{"n_layer": 14, "d_model": 160, "n_head": 5, "n_kv_head": 5, "head_dim": 32, "d_mlp": 640, "vocab_size": 826, "activation": "swiglu", "norm": "rmsnorm", "norm_place": "pre", "norm_eps": 1e-06, "positions": "rope", "rope_base": 10000.0, "rope_fraction": 0.5, "qk_norm": false, "attn_scale": 0.177, "bias": "none", "tie_embeddings": false, "parallel_block": false, "extras": ["capped logits"], "init": "uniform", "init_std_qkv": 0.0322, "init_std_o": 0.0, "init_std_up": 0.0322, "init_std_down": 0.0, "init_mimetic": 0.5, "optimizer": "adamw", "lr": 0.00205, "beta1": 0.9, "beta2": 0.99, "weight_decay": 0.041, "lr_head": 0.00693, "warmup_steps": 591, "schedule": "wsd", "decay_fraction": 0.943, "decay_shape": "linear", "final_lr_fraction": 0.05, "batch_tokens": 16384, "seq_len": 256, "doc_mask": true, "train_tokens": 140800000, "steps": 8594, "dataset": "wikipedia_en"}
MLP neurons of a small language model. Each row is named by its layer, matrix (gate and up: input weights) and neuron, and shows model dimensions 16-143. Each number is 128 + 24 x the weight over its row's rms, rounded and kept within 0 to 255. Numbers have three digits each. A neuron's up and down rows have the sign that makes its largest values positive.
After each neuron's rows, "fires after" lists the tokens most often just before its 100 highest values on Wikipedia text that the model never trained on.

L10.gate619:142098115131120134119121141124125115102169146101163107148129143089142117142150117149133151144088146132103155119137110143088143118107151122149104139086122138101125126185139121143150097089171144130159139131114068116106094168107096122126164109097171120122145096173107129121110152127143119128131120148071118141129144178094107133116108098159131132125172074154084135100132123147139143128119
L10.up619:117112163143118129112127097187139110148179127116123150115128170118118168127143118127090128114112149134113122153129110123129101118126157185128145150088126136115080093175153113129134095105119161134135162163149080156148109124152052112076145065132109125112124107150107156147144105122095137115136145144073114133129109130157149150133103122101102107115140097096133161084102130179140121111115
fires after: " b", " m", " c", " ", " v", " ab"

L7.gate321:141162134097134109143083144166129135169112121099151144121129121138108082067120151102133120164093109135114120140123164153128163121153153124155157088151113115119125110136120127108117110169127129096068126124143108168081146128110110148139125125132103140101121155135188139105142138076125131130112091125147150137088131128116092130156103156122125157158084190106178123103128128102139124130123
L7.up321:172141131133130123132090139129093149148111109131138145133112123151100133098104151121119122145098120128125125125123157146124151112116142147154147119132126145131102097158155167088166135171154115095073179132120111138143143159131092133138138108130129114120119172193187154132135173131084141174156135161127147172089146142114091088116109130102139117133126146122093148123103129098161115149153
fires after: " W", " y", " Y", " G", " J"

L11.gate36:127154213090152176165141126124116124124115101116135145136138097138107095115129128164146111090163116143077122132144138124118147134098135175142145139166079145155156106120139172131123104091155184149166162120125134117091090123108161099120126092117149136139094119165128121163091109138136180127146131109104102105114149119140117154146114141123145123142144110145154144125081110112127076124107
L11.up36:130134116123138095145131084150117114138114125160091111159156080088132099116167133150103125121129150142164116141110124158082100157087122132127155100119135138130161149107105127137142087113111126136133099139124136143121126128102115123096144159096142084135115136199145098139113101105081180109124134138102144093108104115100107115176092132081121114145131130145145112159139086174158141143139
fires after: "c", " V", " C", "ot", " c", "h"

L10.gate407:100133150143121114142080120172152101131150116147186086112158144085156135135137156133140121135136117123191151167130118168133134133115122102115111131171089094135131150099121154122108127145108099133136164078128125166117122120169145121111141160175086109111140133151090131134109123110142110105095088128106113125122159147127140099162149139144090106144108126144123157137098178124083093103096
L10.up407:098173066141151106118123119155104095139132195146128099136129134114112101131134129169110122185107132143106141119144111123112154152131080091131094180124143103132161103097133129180123091145134184134118107119082155143176119147146126072130127113134112110124128109108188136137112155144152075143144145118145140102130131139124129132145183141154144139169133132104129114118127122127124153095158
fires after: "r", "f", " per", "ar", " s", "h"

L10.gate142:094152115107134130136111139133143093134139108088144133107131161054161115104122159148116144117145180124140139123137155150093188146156138078132115166138108123143158098135131121123107092142120121092157131114119092143118102110148105143122114058162093128129150130107123125075106132106097072115087143141129138132158129159155135142091108187100131165122126121107139139102136138140117142152107
L10.up142:129142076111130184113104141100132129123128123137147127127150147128115131132140116075138103122142148138119174147147163157140125122150142153091124140151123143080133107143123163116120073172127131158110111093095126128102123125102113162132141115133100167124139149123119177124067141145140116140128100137097068124139125153131146134161173118126093105114143140107104130071111136130127152129108
fires after: " s", " f", "===", " n", " w", " S"

L7.gate137:110149097139142142150128146164106067121106132135179119128171099092118075104133138166129148133151152177108122129122120151099129128108156140165108142139083121152128130111074147149101097139130143142134103130113100132123130131127161113100120165106097138124107147132101193124128108114150163059194090124140076125094143120116153128157169103139116120133126108085118136092086139107155128135115
L7.up137:117134153146103135118162086147105093170121127120149105127148127112126123120187120116147138114167168094161142145095108094119071141118134133180148141124150116129085096109149169126122104124125121140094144117111163111135110161114149130140132147112192115162118135134133122096135113129118127072172129099155162108113080122107115104146113115145113125092133114120104089106096147124085146148133
fires after: " R", " p", " P", " M", "M", " K"

L4.gate208:112146103151109168110107144099084142153099132104150128179116163136170148146111164136142098163035129150123141119160163138107121127117144104088112079125130165131116107114119084133144161129114132121142125142121139118152115127077126128106120121076140141157128137152137099114119099123114173152092120136166117131124143102119117135117122174117128109181130115154136089088085085134100131084106
L4.up208:124127158110144099123132125126125129120129129118168156144126114132097088122055120172128120124115148106125097100151155153123204173117139145169127153102126109115148136110122123143147103116129121134131135113098107094120110094129141179173109123154169177099136166129158138118069137140115104132182093159121097112084131134120118124086131112128163142142114098063150116110151112133144103132129
fires after: "g", " g", "I"

L4.gate88:122130085112100154138158161154126094115120160129106143123091127153160101102105115162177124141115148168142115113098115162115143115115116130161148127164124134077162138105064102127133087102135129128125105098131088142099095116125137142151114154133082133123122146097100104108116149125139099128106113137123138159138126123101136134105138151147113205150091103177160141162134123119164157126115
L4.up88:144138110127146146125160166110145126146146133172119126118084080134177106112146099157139090144162127118130169120179129126141120116105138149103145095086127091096117159144131130123147107086131141125102145118136133128105119122097130128134106163148089110106130139141146089154117144100171092131164158198144156139128117105102155116101154120161139131118164122140125111172117129141081131163116
fires after: "l", "H", "h", "w", " be", "le"

L11.gate59:110111120138131139154118162149123112159165137112177165099091122096124152140085127158097139173113083124103107131158097155135183101091124112141133163171129168137159110117089123171102129129086144137083116114124143149096123142151122139151185162110148169180147151091138108107123135110129110101131145125131113138100133115129150138139138148112131082178116138174148118111130140090151104113147
L11.up59:112099118178137114152128187122171111157151162110132120124137143139114148134110157136118146157124135101125108167116095134102162123133124140073101115133145139104118130092174122132097127142148106130116114150108105119120131113131105148138159145144146123124156134069108138121120129142130086106139100187116112129112144122136069158147097108104128133167105117152135123139154084122167111088088
fires after: "\n\n", "on", " an", "all", "n", " l"

L8.gate560:129138119128170104111124133160139108142128155085187163124137173099141105133115142122131122150098134120129140131166148117158112160135170124096143139170104129136134115125114134115115099096139182090169111126121121149154113119162117118162141110154103124133125156131134151104138137131050117119106093119138123145125100116161179117129127153140103127167119139087128114081121130134114113133111
L8.up560:144154156164148099102093098114117095094120109104125122129125096169169093116134147134142105139109126164147133181103113082118180126135112155157131132125109153115126102118137158155134106108162116117129093140151125141133126117144096154171106117108130083103117128092152097123145177089107161104124136170114185070096088149081148130152129165078132149111106137131136130160118102122144115146120
fires after: ".", " w", " l", " W", "un", "as"

L10.gate252:106109131144120077092161143144119159144127147105155099120138078107149114106155135115137125122131125108135133132141047090130089122099142140132152106152102142160177142115105127145114110111135101149100126116156133124116131154141121116083128160142098148156130112125147117163113162055106169100128140131173083139124105104155184151093113135127152120175137148098173107172085162130132162160100
L10.up252:103089137120164126126126133166166143043100121114164128140145162116115127094132160107112141150099143102182179127101085129123150112103124103129117134144139166117135132113152127150112117128174144114143137130124143126156109109142119111168119127123156128103148097102128147111128169095114128156106106140076123153119098127107143125087117151172165140113121095129098064119095125105164164111119
fires after: "em", " M", "on", "an", " r", "9"

L4.gate86:126121155122160130129111083106113138147171095130168146157138164097202144160131149104110090084134115134149136163136161130165118102148128084110093140149133092108122140151177146128110140084099127105073144142143130126131124069117112139107119125111147116078112118152116109140111141101114116119125107084160096140141109171135147142144135151117130138156146121125126091101125124122107118117092
L4.up86:118130192048124170189116097109142163082098144121150144140114108119118130131122078126132147153130124117109106132090119094113105144130147114130093111155153107125128118106154130160131147139136145118144111133119117176101172133113143126166150153125120081141116174134160132137113142146131122113120080110133119081114092108149130136136128147176089123144183104120145125136145114094086113140139
fires after: "ic", " st", "ent", "end", "ian", "ost"

L7.gate359:070120081142162130112118133121119151175152104151142147119135178104143100094152141088106086140080162122165110112113132120103145106130134117070138111154126131124142147120134148147127099134122132114123178098140120121119189129129122120113122168139118129084138166124102128120105145128142134067110119121128129140085107184117176156155116145105140134097109132123180118108145141119132132119112
L7.up359:084139147106153118094174097100083134136095137147130155158127131116095088174158115157130135125142168132096143142100134114123098136101132096117199136133138113115132132097104151162127107117127168134091143121130163139105093115117086082115106156173142118135107153153129120117071115119149155113203130121101120119102123131130131151106091131151148191098103127126155147100096129134124121153135
fires after: " p", " st", "up", " sp", "at", "os"

L8.gate433:068124144114163121128118087144104089129110097086118100140177127131089103079127145141141135136127103138107144134116156107115134142184119144172141099111110126128163111152125116119118084151128122133111125125107108158070130122125135105173141129153093133125132115123119147149128143134076120080168115148134122161146147123140155157107158148120113144169141130094134172131096123073134083155119
L8.up433:109137115134152104105098131126144137176109134130131120109141115114150103116142119093101123109153139128132161133077176174123132152143162153127148153127102079163086113129143160167129096137106138122113128109093124158089079116148120104125125127159140116142104113154144130108105110093073184099145123106132141114133103110113127147148103103153123179158089133094106118153095137106115129128132
fires after: " f", " F", " S", " p", "f", " P"

L4.gate264:126137161119156132112117109154179076148141181099145124126172176122126116095160141113163115142138108139182142142108108078122133140093085068191152113148121122088127147123135148153131094122149111087132092124106126164110170148133133138191121114101137138108114119095111078085146150120159119102117114146112171118106118100114139151136130092115115143158128139140160123108152144097139125125111
L4.up264:147138087161142130128122146134154100103134131113111144129135123150168119074158104129155126116120099111118150115115147157084108101111123101128184105106143134104124127093120089115142146108133142127148104108112104168103142110129140166164113124160119149108154127068115090147142161115173151145090150153146178137116101089104135127094136084167093138131152149148121106162167157160163122128144
fires after: "l", "1", "L", "le", " cl"

L5.gate222:134128163134139144106128076129107112133144141108148094137155163149114147077177127089119114180144113130164122151103108132153133128154128146142151137122128137120094151124102141186119092145115115098076143138155127125140132117108103140129171192101118081086129113156108151123176124105125132127131113090148156120137125155091133140184143114113159129124107068118164098133081129117123102096134
L5.up222:093126139157106124146093113163087151112205136115095103146139135124152152135157119110086128104108127096105146114127111128117144126138101145203141136154134123155123100144136140119136151136153091129153114114134120159091141106114110133119160119155129155105138146081138149105158128166106136092103094128128131171108146150142157130192102101095138141133111108161114114155078085129106094158153
fires after: "a", "f", " m", "le", "ar", "ru"

L5.gate253:105193133137150153103114096139137130138172127110112074127106142114171119071197166086140121147129144153122119149181120114121129158158104100171097129146131140163130131093130173127140129121153067105104130126165115139114133145142139165117183129088113110141128119119094098107184119109137113128103105117136140165130121167135131104167126117117126125115144128137102090133142162139146104104114
L5.up253:105123112116159100147122095152084171140156148159116103118172152125109164133153115111110157134111113110124127087085115124136176115134166168155169170091105146107143116117119130117169078131130115118078155126125141123141145143119144105131139142145128169083097101123132097086127154123115144082123137091159157133147115116119176152154089134082110145132072080138130129132144112108150126126137
fires after: "a", "m", "e", "o", "le", " res"

L2.gate559:091156143130120153099153099129160125120137107125114123118124125127138119127128127131132118122136130127154090124072132127110128125116103123124126130126151138112103135184125127173123131131202110131166126131132129096128131126147131107071127192135131118124132126114087142128081127116128125193126127127056136141132126107120124090125109110135129119132121053128129121144134137127165109153123
L2.up559:137092080149178137148113134129107128086070128135099173128127126136210138131127131128132118096127128129144076134160134128147132126126095219115132126137092156117171125139079133123119127116132117093106135131125128137128137121190123101093129113122124130037134132172126122136126130183138128200132129128121112086129120149130128119122149144128129120125125105134133129113151126123163083111127
fires after: " F", " t", " ", " T", " f", " b"

L5.gate48:113162099127146128103113170150147151161124109161083135112121159148163099086122123100161116133147142092128137105116109113118131132116148059148185116149113163114166123118130157131152139089098127111101169112117144137114110121121139079135124143147112161162127114156133078125132182098136119101109153121116136080119138117111127107107108132138129103126127138151179110118166165140145127107136
L5.up48:094149072113093112125136150086149172102134140131131104150126127157149099102104103100148154141132134119157116144191133176114096124160136144157126157122143146104120133132086159126152110054133149146124154123150062160163091127090117069104148105155130103119119110113121128153075123104118150147156112107131148137146146103128144136135101108131121169114128146118118151108109106105112157157130
fires after: "re", " sh", "he", "ew", "o", "w"

L8.gate51:127112133073155147093138141149147106168122104115171112134113078128149131112162127177119120129142117191164132092150123133146122154151146104133138149164105157101108160103089115110121136104100106144129146151153171131155147116127097074140142081129108160082125132107108082114130134104109126141164121094105140137113120143162155138142147139096126156131148119154197104143104158129114107098079
L8.up51:126134139111139104137124124151118130163114114109171131083122123099099149094108102119154082108154153161179113121135129160090101141108150097117150137134124144118126107128093141143114149130086141140163132103131186170154123157139154111143118098162122172178131141139089069136143131124149133142182123158133143147126147160140165159123148180091117132131139129123161142148128174149099108131117
fires after: "c", "id", "p", "t", "l"

L5.gate120:134139144139156108167106092119117099183121119099154136122112136074122108146133129157145137137093182130184126173133150109133149132136099104171139131134118125116113142114147137131099117137112098133120152086106162143121106120130160142203137105167113154104119126104118152076122131121115131073124091125153127096125143091144111130116120133153148144149108129105116128127148179120162154185085
L5.up120:163183112133138104122160150161190118106094136103110136149142144127157117121142121136118191149142139139144110150100119120135122123130184123134132117128096102111096182121139129139121149163118111118121134106121162115157195110090135131148127152070071095139100152087121145147143098091171119108113109138137118113137150104089135106164138132129122094134117120069136116128112139136151069129104
fires after: "ap", " J", " Q", " K", " j", " Y"

L7.gate225:130140135124153121068130165149108140118147101093138132113070090080153104113216191101131106125141148156158110106120117113088131136121151108109116119154128156113114163072112122134110133133103097119122114140137121120125116172137134123131100117124134124109127160132086098139108145138151115116120091127114100154142155116093145141145140160116090149161126121173123097143116157115155135135088
L7.up225:125130147148110156126154145121140108158151097164116136115140108110112111106143086156135137121125116152176154115162133123141092096095115122117106099138118139132113175123150147171147143131141145130133130118140148127137119153171134131094089096155093118066126133090104073133181138125173096128143157144153147143143105109118166127132130076132130122109152121109170130109134110167035165123107
fires after: "ph", "em", "om", "k", "d", "ed"

L4.gate24:148140107185139150131110134126133114131147122102123140117109133146173119101102119097170112090083122147130148105131168112123135128115146118127106155171121054091181097126085126149109096129135083137140106129115144083083111086139115124107116110099098102124162120153086107088173109152105137132115093133138082147100143136128117133136135114107103130123152168129151126127165155099146121151132
L4.up24:166126116145112087156140125129065115135128149112168123126111094119145109138118131154142145108096154160124124158074121125105132135166116167140139146104123131136135093135124152146133116135141127129088135145114119103114105122120091191189088129093111150135115105106122103120124155133145130105101156127154140078111092113101110112124110117138126177112100163142119092161105085148147134126109
fires after: " w", "d", " B", "0", " b", " W"

L4.gate613:162135107183149148114138107096098147123122142115141146118117182146133081082133148135124073098110147161116134143116120102138108137131119146149130113130129108107133114107122139103115065175132128081162101128142118115114096099150082145103110122112113130117158134135099140128120159067109124130095090145132107153172137125124127148176149161104113135142138158115153149105126136121131144113084
L4.up613:136104203126140102153175139109153110134140124135130186177139117154069138154120126121135117128115172177161177122145172139157121100098160132131135132140095085118173104106155154137139103100109111115134146112088165095109134117109147161161133166155135140120122137104106146126104121105144139110126162117090071114105128121146119152128131138130129121124140108116167131151131147184140128172129
fires after: " d", " g", " v", " V", "d", "g"

L4.gate45:129132136131166139163116159163103165141082148154118138134101110121117110139127140114117097120096091147097146092145155122128125168060138139105094068173121098123124145132111110156113084120106134138111125132130113126114143152113152132151173130101127153161157160114100141109110133127192112097112116136171132117112100155120123155154147173090115110136157107121162135113142112116126137147114
L4.up45:072113104120114133118099100076141147123159071134112149140117127099140134134121149135101122078108116174117108125129150179112168178143084154171108141122123120164131162098154114162158162151122110143140147108126106124106109094140099147105088131118094142116134129145124145157153099156119131128172135157108091120143170109171136121124109141130146114134079105098098182110073114150095149145145
fires after: "ig", "g", "duc", "uc", "et", "om"

L4.gate51:109186106138143115154119099097124140165172118126130087103113184085161148118141129131106119133126151141142136174106176157134126134137149095102144186144105124121167124131161092137136073116143123099111109123124120167099129086120106155123159140136099149115110105107101126121112141113101115126107115142129089140139124133146171108151103117123146105112147138118126108158142141122126128123081
L4.up51:120144167101133130121208107186122138100134142134114174180157158112108109106140117132084126158180170125128147112140143103180116120148127111162186142137118112136123097122127130120112109136121120107110134103127141150136153080134129146154112106160098117119121126145149126113115131125126148162094119152166118152148069135131145151123133165141118141089136116082143100089146134099132160144142
fires after: " w", " (", " st"

L7.gate484:142152130105174123168146155181123122085097129117160131158168129106136135115073124145145093154119113153117109147121151148111124077151133120125158136160102117096116101140145185138059106129101135136093112128123164090136143104134126148098141158161103128073117150107162159168158138112140140109136110116154098123110139112112100123070152145123120121107120121093152158118102113095117143163124
L7.up484:134138108129149100137127103146135128144139158164161110139088156120163129133132108164118168114153115111127158126090157145099128099124134129124116113147097132117110155130125185118114116125163139109146114103131143137164165136123130104170145179142084076138113142153176133113101142131159185101129123127165168137089137142115137117168122078087143134117104087133141124159124191124146114183120
fires after: " A", " K", " Sh", " G", "her", " S"

L4.gate513:151173150134162114118077107073126140109128117106123134110128148118162093123113156150134123142090119116120109138112161146093173176164114082146101138171130145143110117089163140113113109103111134154152140114151131135148150100097137146126187117117137126140106154171147156143118124132112136099130125087120106119126178145114112108129115147133140097138182134140155145122118164144069087119090
L4.up513:164138135090145152082115159151132147107120096151131200182154120120133100145124104121138091108122125117115087063163161114152131131117086144163106075156111128133114141118143115142110141138169144134142125155150109120133092131112116152099079127136105134127102131138135110123126104154141164165140138147139110149105135141108157097141149134156154144146139111128134105078138090111119128088104
fires after: "g", "ig", "og", "ng", "ut"

L4.gate40:121095116107108137116122121155117113113149123142136141158126138120135126160096149140116146091168107120128106076109167115171077131123138121136120152124105132124100113157136074093131111083111180110126139106118128112137154129105091139085109098140118140129146121183134141081167124134177133154135141146130111105122178143124153139106130179112129133174172095145146070121121174144118112128109
L4.up40:131121177132133102124146144086115144165108154123128135159125112134125097167112114111115090110104107099123141118169132089102141120155135133159083147114105136150147078078151128151094084123090133122102172096110115092118134122184094134155128125126183141115109118123135136154104093149138118117133109123174145096121070154121137181158141147094110145147133101125137126157137120097142109103131
fires after: " st", "g", " p", "st", "est", " d"

L4.gate282:125123138153130124170106138170094089142095118155127135108111125101145128097156141129151137083136105108124145148178119112117111130121104133100196167111132155124136152126081144131101122147126133158092146140191157133129153117149151098109130146121094147111112123061073119118112101087125145105178113109126121132174154135137115134097148141155108167106128130130146104137133131072153104121133
L4.up282:090111137132136105086135078157133119158123129111094078114140142117112148111175118121138157088119143115137167142109092165104107164170119123153162149117098126155121080095150150129126111115075148146101161129123119165151102150134108109125126173113135148120181092139130169095102128088094164123126132120126152127121155120134181165131113119136130149105123130125125099147063164133115130135127
fires after: "p", " p", " ", "le", " m", " P"

L4.gate592:141138110139114105149108154124128136152134132116140125118139092118162095130086171144162131106101168155169129109118154152132156122151134104147114122147106120130143136089095090147104108139140121103143143077106135105086131083132116144118145108147086169114145130105117142121179129113091153107096133178171115088114199128104105122117116121102111167163124168109146120131107137118168090134130
L4.up592:160142120131142132171107093163142122114154161135108182119124130122133135120082125109136105158096140102144081117123092073135152146172116119111149170107162096111128166166170186072098115135145149137108118117114127122141146094128113135158155146139116120103141116102118116128086136118101127149141162140129139157090081113065092110149104150141147119086124132106094107115117096127092119119132
fires after: " B", "B", " J", " W", " Y"

L2.gate81:170109196124093146166155140130137125163069108135124147129122130130201124123130135131128144109119122115110103134173129121113120123113103165122128132128128056110152123047081131116122136130108123162135131131126130120126134127105133109141133123141131138170130126160118125092071127116161128087127130131121121132137133090122121108107125109201127134126130129116123127121091130128150100069126
L2.up81:067052129130139125108119116120102126143131133124099105122159132126215136124131126132125189083125132132191181121106130128151128130127127108137128126139110091131097128104143128140131127119115133153109089131128127163130119119119127150110117089131127139125130124097183115110186125140139131176130132128167144118114116124121127064121115144113134136123123093111125122121078123132123140174127
fires after: "a", " M", " m", "M", " B"

L11.gate23:118093152102163127086160117130144143151157088090110139122085072136107101113151146138155085093124127138091135147138137110153154131158087133169106136172123128110149106122094152159123118150083152092112108118119127123095103132166068110148155147151127148132138134124136137131075115116091093115111125071117124124074105146125110100143158138091105165132107128153164113145111136129138136111123
L11.up23:105103136090120164121149151131141135126137124087103141131108135158121140106166114134167117043149124102117153140137104130161097118120090139165162116124128125127147097107162134137108156154096155128138181093143110170158171114127115120113165145133127112101138134142150134145166149126094126146105138110109139123101109094139116159124103170119104156098129104104124139147094135103180112161118
fires after: "c", " l", " rec", "ec", " p", " L"

L2.gate369:140155106135104142106129137134172136136076105131082168133114129125181114130117125130110154075125124127137193122190129128118133131138115161128134121115180093117159124152141128192136129126107137115138118124124126126133129125161128139221118070135118133146127130121125140127094129124119133143127133129142126091121123113129121129118155150115124101120131167127129112103071127131152143170126
L2.up369:109092111125088131067127121130094122179110116126103124130129127132115131130131129126126122105130125130110085121132124126098128123115073153143135119134096101135107129129137138094116127136071142083089158131122128183137128120148140107153122156132135120114127127144100121142162120112128131147128130125092136126132129126128128147126100181165131230125130142131126132128165134134156113115124
fires after: "c", " C", "o", " c", " p", " E"

L10.gate331:085117114123148082138114127161148115143137129142133143102160154112131130137112146160176150171087142120104148145111121167149141124107125140119134131155100141117131116065122133183133131136108154105119102129130121149135169116110096127159178121099135133111147115144087170149178133114141124130106097151127108117084137165086101112182118099107113102146109180156122111154139168123148091127099
L10.up331:129133130120145109138122164117136101171121143100119096113192108130104117142096122154177189142095106125114143152104076130134104127110180153132103132128114103128111111118145133139106117095122173138119100151116111126162121151122138111146162142096116168091114100113062149122134106097183141148129137132151129134126113135145094123131180089135148122095106142124130155110112152132156140122138
fires after: " L", "n", " l", " N", "ar", "r"

L8.gate41:123151109153145138139137151147149085122129115146128122189114116167146114099131139118176122116117112096132138131131147140120100153121133118117145089148137108128121092130123130132150111176111157156114093144142102112100093134171158118133113155129086137071143136150118092082139153091112104170131088102133093146139075115105151120129104133139134168121158155142196124159165165104116105107098
L8.up41:158154110098090130146149128144135131119139139132123125139069085178143120128123138136171088128136131175187131138144184131058108072123130132116177128114116115103113125146144168132140145119160129135137072174119125147090117141128118175142080102129114137146132122097121081125135138097172129135124103135137090151103144089141084108111121147150139130130120127113158163099153110140116107172123
fires after: "k", "le", "h", " sh", "d"

L7.gate32:107133115146124103124115145100185148139154088089169102150121150109179136153095133123153094091145130085120178119115158126114135153183140123139118125121112121153136112135151137082112140104143142140144171100137098120120114090110130133107189152147089116129133125111151145160115102107099130152089122092111103154131157127140146118138146108136134130130126158114118093135164170121144107115112
L7.up32:106125119077133155143132147136147137063128161130115126132137162134154160146108122138150180114143131117131107180131169146172151138113166166141150185121095127130159114151092100095139104115112154113096129103140115132146119085136090107130084111152130115120138126169133149168076110113144092165112109158125096121125111112127099137115105143152105146100102119113144108132146132191146082145112
fires after: " F", " f", " re", "f", " S", "up"

L4.gate436:127112114135153098109130115155104130152094137086160136168149124134155146155121145136082133110093081129132121131118128158150099119133146097124135125123105116119148135140141131156101153046115114112100122112136129178142153104109165111108131135126095083111089138128166098108110134107120147124153169103163087121133172108150148151125162167140113121163149087126159120183170176116100098110122
L4.up436:111129158136124093126130131133088116103107158104158147135157144126130117105087082158152140138108132150118097144125149188145119168108156175115142103118100109145137111102142117148122143094147137125142157112092111157143133117152122107155147120148102133124105106106155161123104173109117125155167125138161129093139140096125107141113124142137133135146084124066139120140143133134170089158151
fires after: "g", " H", "H", "t", " Sh", "7"

L2.gate387:114122093128104131086132079128119127108159135129123129125137131125148128129128122136132128186128127128081176124154134126100126117120105142117133130120111158122124124120079128095127129131172119186136145126128126099128127123120127064120129117130123131131125129161175128138044126072141133139122130127047139057141134113130127155133204151118131128129130122155133126155114126125070228115126
L2.up387:094074204143142124093097145136083120110125114129137140131102132120174142127134120130123149119121137126138147134117128127138128132142091203129126130128105089138096131110168128097135126124141115155157160133128127133120124131127119175032146097127126128122127125141152132127163125150128131102124128128058117069122124178131127125138163102103131137129132077168124109145078130136121169168131
fires after: " m", " c", "a", " M", " R", "M"

L10.gate460:102159131119115174106088153107127121093133119135137098143148142130174106102132132167125129173101162122153115163130129144127172088128139117122107142158104142141116155076133120100104122145144103110121127102154073152135124121141135165104169124149110126116153157151174180082109168133117116128094096132102137145101129175108112117188103147147140131100104140138115134192104141160106115153103
L10.up460:140138177162095134149103130176075127094105133099105072062156140120085145102108139104138123087107172140111120122127105125125123133154156106132148125096144108119172082086152150101115127109129157124118103133112109106122152138150132145129167126130129114091130122138136167130114128129099168147143113119131146104166119146135112142142133095181158125121124122112122138119072114138127119091159
fires after: "f", " b", " f", " s", " S", " m"

L7.gate311:118127116134135141086116130126168142142129126135090132143104134134189114162147134104137120152077164124145130075145113124124155136102114085138135109151124115141124164102125189115102139143115125169134141149132131177127115126145129105123132107116117149137080131146102113156122134124174197142098141131129113118115150145127121138164134109122149117127173129129119104113138145134084099181147
L7.up311:121144133148150145136172137126142139130177100121118154160133143141133108115117117120112141096115103118139136162187123119115138027127146121137154129144144165108134127125126126130128138106132127133136170102167130163120151114120121152142162129129105133098134133093121136174119148090121130144077086107126093092119125125104098185119124160155125160124154117113157126088156168107128119114180
fires after: "he", "ire", "re", "ct", "inal"

L5.gate190:141144134099109143109110187171129110131095124149101171101130124130106136114158125181144103131153104159152137129109137162128123137096125149126158126164104104104109138117135151131098110105108145139108128137107156117128116148134159106140126115117113151149100092103132068103152102105122097112132051129117140131147122122091133157128131132147095129147130143177157138127112127150136148126099
L5.up190:154147133136089156105145098146129094161124089160124116104164119131141145179134130127159150160102127121155091127160136139097137149120119138142154141113161144120124115116106120108109085127106103161126116132149175135173131112133138131140148137122136106154108152121146094104127124114096117122169080141104156120100079159131117116099112103130106122092145155141174153194127083115139114140109
fires after: "c", "l", " /", " Cl", "h"

L7.gate459:078131144137116142111138105158119142105127146109162090094107132098172118109112167122150112123099084107152085088159092132145121128134189092126153151160125141151106159093096154149115107119094111164119130132165164145082180131133164088128132097135122119104142117131146105188127145096133179142133094155113101121150128117128138159128142124107099148158097131080128162142148115146091124140114
L7.up459:119147153105144101178143110148149120126164149152136091078107132083134126097109120132114144170105111163170181097122102100100126103146141089132112145132139143140143189115090136102140170151123095119127116130137144110142146150137152103099139097144124174103152131117108107146172129129165134091104127124132144142060164156136131148084120092106146099086151143144106122091131147100102167114115
fires after: "on", "em", " an", "om", "ot"

L11.gate205:108129143113196110109074115137109093132105118150147098137171120136137120135094177130142152146121139106128130148083169146140135136145138162085109097124111120108120162120135139118124127141157125128174098109172128149105102103123137145118132124096061132132171147167086137155112084114119160060121089176113110150146105127109113094117108108148089138108124143123125142140119131128143092124083
L11.up205:128132120121184157099124118084128117084129137155143134162155108153142099177100137095128143136119146108068115144129154129102139126150122111118119192111112110063139138134151111135103134136139156154118114074114087154142142096114082152121146127102112120137119127162113131123095129138146143083118150139136181156146079155120125143113138147144127167138143164155108122093121123135121082126126
fires after: "ar", "ur", "r", "v", " b"

L5.gate254:152142138130139080125132123135135121180110086112145156156132129127160130092105132113157117153136133144200137088101166136114153134164125128155107126120119135067120123123141131139118088114125103109083098116127128121135161111139123157149142120182106142110124141141140119072139161100089122127096121096146111163143154111104109159134156106169105130199135148090160076142088114074116111156115
L5.up254:120131106123132098156123126162149130130109168135101073130087170144181132113102144117114163183155131082169147123059114132090165111120170125131110135152115133145136121170104127131121136141123138092118118143127118153102125121125129147135154151136135147119138114167132113145119114115109140090127135168124136129137169117117152121133106131136122138122095143087113125138125117128166072129096
fires after: " K", " Y", " y", " Sh", "f"